python train.py --n_layer=9 --d_model=192 --n_head=2 --n_kv_head=2 --head_dim=96 --d_mlp=768 --vocab_size=8192 --activation="quick_gelu" --norm="layernorm" --norm_place="pre" --norm_eps=1e-06 --positions="rope" --rope_base=10000.0 --rope_fraction=0.5 --qk_norm=false --attn_scale=0.102 --bias="none" --tie_embeddings=false --parallel_block=false --init="normal" --init_std_qkv=0.0388 --init_std_o=0.0 --init_std_up=0.0388 --init_std_down=0.0 --optimizer="muon" --lr=0.00486 --lr_mult_o=2.0 --lr_mult_down=0.7 --beta1=0.9 --lr_head=0.00434 --grad_clip=0.5 --warmup_steps=200 --schedule="wsd" --decay_fraction=0.856 --decay_shape="sqrt" --final_lr_fraction=0.02 --batch_tokens=[8192, 16384, 32768] --seq_len=512 --doc_mask=false --train_tokens=175400000 --steps=9208 --dataset="wikipedia_en"
MLP neurons of a small language model. Each row is named by its layer, matrix (up: input weights) and neuron, and shows model dimensions 32-127. Each number is 128 + 24 x the weight over its row's rms, rounded and kept within 0 to 255. Numbers have three digits each.
After each neuron's rows, "fires after" lists the tokens most often just before its 100 highest values on Wikipedia text that the model never trained on; "fires in" lists the words (lower case) most often at its 100 highest values on Wikipedia text that the model never trained on. A number after a token or word is its count.

L2.up530:103144072112137135121093109146153144145117105106198147112139148093116119124131145119139106153101127182145091103137078132128112087136111101123154147155107112105129112181140106111105121125151128109191134138153161106112097153096111112154166107145114098123111133116093089111095130150144134131
fires after: "'" 76, " the" 10
fires in: "s" 78, "own" 6, "north" 4

L2.up132:145135135125160113097120121108097146070183130124149145135132170157105134123161128156117123125087123138109141124108081112132125133141137141152096126119180143109100121138137108094140179158113167121118125141186103130122091159173164115128129132123117117082144110126114134112130132112121165125
fires after: "'" 23, " is" 22, " was" 13, " of" 13, " are" 6, " were" 6
fires in: "the" 52, "s" 23, "known" 11, "of" 4

L2.up245:104135161139088123156105147135106148122140127152153146171153118121133123137133169107115095116108167102145127156119115103134114110109103111137122150126113084115139116114120121117171124154173171153119124105129126116136123113132145151175112098156138126099174128079148153109101136106145134127
fires after: " as" 18, " was" 18, " is" 16, "," 9
fires in: "such" 29, "well" 24, "not" 21, "known" 12, "also" 5

L2.up313:114097111143091167150134115083136153122139121130148097150140154099132101148168113109153132100146152135140156164153126122135112136112132139139129164119150109158133133156123132150086125103089167138185120182117084127115097111154120154132152107127135138152170124091099109101102136153195128137
fires after: " the" 41, "." 14, " The" 10, "," 8, "\n" 7, "The" 5
fires in: "there" 28, "following" 15, "it" 10, "next" 4, "school" 4

L2.up235:108091114127115104149112104128143071147133144153106118164146110103106140140089146111124118144159142101142135123158109143134102145156141142135125165130121142141159115113170125100127109183119135090156143154149135128106135062188112143128148159120132152161155079170161133077139136102143125137
fires after: " in" 56, " on" 9, " of" 7, "9" 6, "1" 5
fires in: "the" 80

L2.up321:128124133099153116110087142073134107105147132133136129162136161157114125182139148136168114143114116126156124137131149115119170172110120172185139085093118082142100110120149094116099131099119173114146093132106108097134106125117138151132135134167131083143102114077096099144118170148157095122
fires after: " the" 27, " at" 10, "-" 9, " was" 4
fires in: "the" 16, "for" 11, "website" 10, "of" 9, "early" 9, "age" 5

L2.up601:121123116121099115125140122125110132135140111129120124178109096099113134139158135110169149149157143118146140103139111135151076141146153165116149139155116144100172094186130127143120082135085128104152132117169130137146110138145119129134149157119101129121129138131170122096118093133123109157
fires after: "'" 60, " a" 15, "’" 4
fires in: "s" 63, "new" 11, "the" 4

L2.up404:132104088091108103098153119157117173140180074160122126093155141137090114106138119145160147122149128131108141111090116178101143134103113144134158146151172132125162082130109108119121141122136106117099170115139114124152155107141116149112164143121156126110110175097106115140097129139130124156
fires after: " to" 36, " would" 15, " will" 6, " " 6, " can" 4, " his" 4
fires in: "be" 49, "death" 5, "2" 4, "dead" 4

L2.up3:134149091129128155099119153151143171146128111145138150113149125152120134100082067137156105122147123134107147122147087150131130080089140119181148124138143128137150120161113111090091137094130113157125161113132138153180108108123168131105114133134137109115096121104124156119112137080133141136
fires after: " to" 29, " can" 10, " would" 9, " has" 7, " will" 5, " have" 4
fires in: "be" 61, "been" 15

L2.up369:137152113102093166102112108122118117145095107126112155091154078056131116103148129113114120102151136162131146146153109095150083109137141117170151104136138100124093145144129118138098122112078136112107135104128150152108139127110153104135132122144149106133120150099156127147125124115145163153
fires after: "," 47, "0" 27, " in" 7, " that" 4, ":" 4
fires in: "000" 26, "which" 15, "however" 12, "both" 6, "who" 6

L2.up657:101135131130133160104109072116125167177145138133094108118108151150161134162131119098134106106133099173116132127129098146123118092098153146105133153102165152084173142137143127106093130111133131118132157161087114140131147158103158063137141151133142155155132134112132120116152082159128110113
fires after: " the" 17, " of" 16, "0" 9, "8" 8, "4" 7, "'" 7
fires in: "november" 16, "the" 16, "other" 11, "december" 10, "s" 7

L2.up397:127164117147117084099110153101117177124102092098155122108117122131155141111137144122110155112152098111151123134157174133118161153092106112153162094139083138073105136166105115126125124121136114155114116090131169080111099092122126156117143114147158150127132134100108137156169079104158135129
fires after: "0" 33, "," 16, " was" 13
fires in: "000" 32, "over" 12, "then" 10, "of" 7, "called" 5, "and" 4

L2.up181:106116146119163127082107123096141129116143191114134112133186129125119112133164122117140121091172098168107132141138113106125101125119124163120120152102129100131124114157139103136099136100119146165153142174107103116130127092172069128137111184162118177107181120155103093110111128144157141095
fires after: " the" 34, " The" 11, "." 8, " at" 7, " for" 7, "," 6
fires in: "the" 28, "first" 16, "total" 8, "average" 5, "top" 4

L3.up724:128117181115181174112169098136154167076140144116140144118135149120172089107126119154102116106130150112122108135123153131120147145102115187134175129114114094116097149100098121097106112140136110152132145126078127127102149102157137133157111122134128173107121113175152112128120139129104156162
fires after: " was" 27, " is" 7, " were" 6, " (" 6, " are" 6, " decided" 4
fires in: "to" 45, "also" 21, "later" 5, "being" 4

L2.up360:136137133122133136108102139095096121088145139161110149131134152138137207093119161137130108159095115118141124176157150112151105169127112152132076186169133169088111071105095118145105128140111127139161126136081126143114087127119129133148119096132086108134122133142148099126114155175128172181
fires after: " was" 36, " became" 12, " is" 9, " become" 7, "'" 5
fires in: "the" 27, "as" 21, "a" 21, "part" 7, "s" 6, "also" 5

L3.up582:148108141149116166140127162145169103117118099152144123159139150155100126107118147117095110169136143096151131117123111151123128103127161145127096173106130091198175125148130154136098087078102101144100150147114124143127131137106122114140085134144103163146190147112110095131102146120175153159
fires after: "." 55, " the" 26, " The" 6
fires in: "it" 56, "town" 9, "company" 8, "she" 5, "film" 4, "show" 4

L2.up510:111115154112137121115081154119089164123131104137142098130131144118108143155161133125120118126108082110151069153137100106158121141121135149105137118116134092121111102137109099123138163160134157126197145136122154147109108093103118126137170123100103165130121112106099150095123150139131144130
fires after: " was" 29, " is" 17, " the" 14, " State" 7, " were" 4
fires in: "the" 37, "university" 31, "not" 13, "and" 4

L3.up273:135131066106161153128119122121154124117138089135091168092156084101159109148145100099168095142129096147124133129104156106111106108123164132147168130157105122191122148117157073126113124138119169112143134123142116111103130146185119162123108186140144100107123127117155096101090108137153117161
fires after: " He" 17, " and" 14, ")" 10, " he" 8, " She" 5, "." 5
fires in: "also" 20, "was" 10, "received" 7, "studied" 6, "had" 6, "were" 5

L2.up388:132130162108137128153163122153164145142150138140127139118119065135146123148127194190127050128166093144088134155124151128089134134115146124108133133103141155121164145114104176121106143094147169134118164152133139135151136112118115138074127102112106128137165114113123094119122117087154087122
fires after: " to" 40, " can" 14, " would" 9, " may" 6, " will" 6, " could" 4
fires in: "be" 62, "give" 5, "help" 4

L2.up446:118106110125142109114122123160141135144138168111111092124112141092123146116136155141150132126133066156118172120084142139117112106115126193155117138157156126153150148122134137137113110139116127105109133151118137127140054164119108123121073134121147147162135159109143099086119091146130145099
fires after: "'" 58, "2" 15, "s" 6, " his" 6, " the" 5, "1" 4
fires in: "s" 60, "top" 5, "first" 5

L2.up191:125117134127129133126107133095135111114123127112121134112159152090134104123120152113140141118101136114117181155184155123153136105108205138105088131116150120139149117138157127158082111107126110105098165133124107100076102107156123111130096063164112135106110121070148090144161111089178149145
fires after: "," 50, " (" 11, " as" 8
fires in: "or" 23, "born" 11, "well" 8, "including" 8, "then" 6, "particularly" 4

L2.up261:109131122106122136137122055081126111160115125142113108109201136171118128120148106085155078123152109126170131115135130142126142119128095113119125154128151154158092081090156164134097104157138145113147148160134120139116130093133126122085126114133117128114128127148121111121134136147163108106
fires after: " to" 31, " in" 27, "9" 20, " on" 8, " into" 4
fires in: "the" 75

L2.up479:115134136108141144144064181107140154154140117110127201115097125162119141129142144156109124125111138124154158122145115175160111103095133119123123146122146119053137096111130101111098060111134133098110106149143125093134087146108090120154110097169102111132170138116132125083122138154113133139
fires after: "'" 70, " (" 16, "’" 4
fires in: "s" 74, "born" 6, "now" 5

L2.up363:110136096097129106107102116126148122140113077128119099107121153120134112128131126118103116148139127136109125186090153076147101116135128161148101132173115145170111118156148147121118102101130117069129137114110140111154105086155127162118136146113139138180072140109097092112164093099136126127
fires after: "'" 55, " in" 11
fires in: "s" 58, "summer" 6, "throughout" 4, "in" 4

L2.up115:135150120115096170135113180123115069114120122083117150096104094097163102155133162130053092104152096127153141129146116124114151082103116124154161118153098120141118142172109077101103117129137120128089143088126146151138143120133133169119136113137132122135152143104094132108117113161147142154
fires after: "." 29, "," 28, "\n" 19
fires in: "as" 41, "after" 31, "until" 11, "since" 6, "when" 5

L2.up170:111124150128073095166138169091105141092084155116141124110118159094121100119135160181091133135160137103141117122119158138108105103120136095124071141112127106113118127145122141155119136107136116115095114133139170105092154078085115117099102055161108142122181149106132161087149121137101147143
fires after: "," 95
fires in: "and" 43, "but" 23, "with" 7, "born" 5, "though" 5

L2.up736:137098102151083101165113132084144103113113168128090109083161136105109116094151148132126123129165164145153099116126122104104105129175133127147143097162105168120116168143125118136153106141107153127146073115136120121128144110162128138120142086138111128127140128089133148117128129164118166173
fires after: "," 73
fires in: "and" 64, "which" 21, "where" 7

L2.up640:118086124113126125165113190115086130102136118153110140156165112113108133144123139142124115118156104128097106110152177145132122145112124130116176136126126117092115106099118162105106122134137122183151141146124138125122074131142134148122109126129110131122144115113078082137131118124130127129
fires after: " was" 35, " is" 6, " as" 6, " were" 5, " not" 4
fires in: "from" 27, "also" 16, "well" 9, "then" 6, "just" 4, "only" 4

L2.up673:092172112112147094150149114103131138136112134134126111149106124109128138121153200122094102137104133088168126087091162129182118109115159108156135175137134132166118129116169118088152142111134124081089159102120141135131113112149135083115074095155123141128130136129127117113159094095139147124
fires after: " the" 18, "2" 16, "'" 14, " The" 4
fires in: "s" 15, "band" 14, "records" 12, "album" 7, "group" 4, "their" 4

L2.up665:115122125106113125181151163100156132172088138117142142164114125121133162106146142127116105073117116089147139145116158152097119158148127114071112150123134149163137133158139104078150100096137131102128131134106150134137086110156116153163129117146137146104162139114127120120135083119181098146
fires after: "." 73, "\n" 10
fires in: "after" 20, "in" 15, "however" 8, "because" 7

L3.up315:097150119091161161130147120141133159131140123116115121148155143136097105139140154119139116121108119131124114134089169123136148132081155117117134158096101172167158130130160104129070112164139134130140159138123122120071078120160112125153163089124126109104121123140129083135139072122125163137
fires after: " In" 21, " to" 15, "In" 14, " in" 12, " until" 9
fires in: "the" 76, "an" 7, "his" 4

L2.up616:139088128107186163154101139125094111125165067141147157140100134147094130130132124119127158137096130154115170144128132108165155128130126149197166156123070172107063146121125090133121155079118119157137061126146141122093106144096131142153095120142126116137096119104122142112118089136129169086
fires after: " was" 49, " is" 16, " one" 11, " were" 6
fires in: "not" 22, "of" 14, "also" 14, "only" 5, "part" 5

L2.up195:105090110124077117061125153157145139119157137145120153098137142093114146134119119128146083154147134127169131159063145171117155109127129099145128118168112120095123110144131120135087137112155129144076149179112153118134138109151121157109130126115120130123119124100130113125103155123135119138
fires after: " to" 44, " would" 11, " will" 6, " may" 6, " they" 4
fires in: "be" 60, "were" 14, "have" 9, "its" 5

L2.up133:128127119129161141180129164136110119155060130156142148118096154132100129133165145111069136127100125128142145198119138169110145140122130106086110159141133096142093128117140126083127111087141106114107122120094110135142107134173107150155085147172104133134139168125117139124141133119077121123
fires after: "." 92
fires in: "in" 30, "on" 9, "for" 6, "it" 6

L2.up754:124168153179097147108146120116154133105126131130135133130140102130152190134164117161097116105154111081178117105108118130174119104066139128138141120095137136145107132131126130151143128116149138161129163148084114106108102128168120137117147103161158111124150160122141176152145145108124144152
fires after: "," 34, "0" 15, "'" 14, " as" 4, "." 4
fires in: "who" 18, "s" 14, "000" 13, "his" 10, "the" 6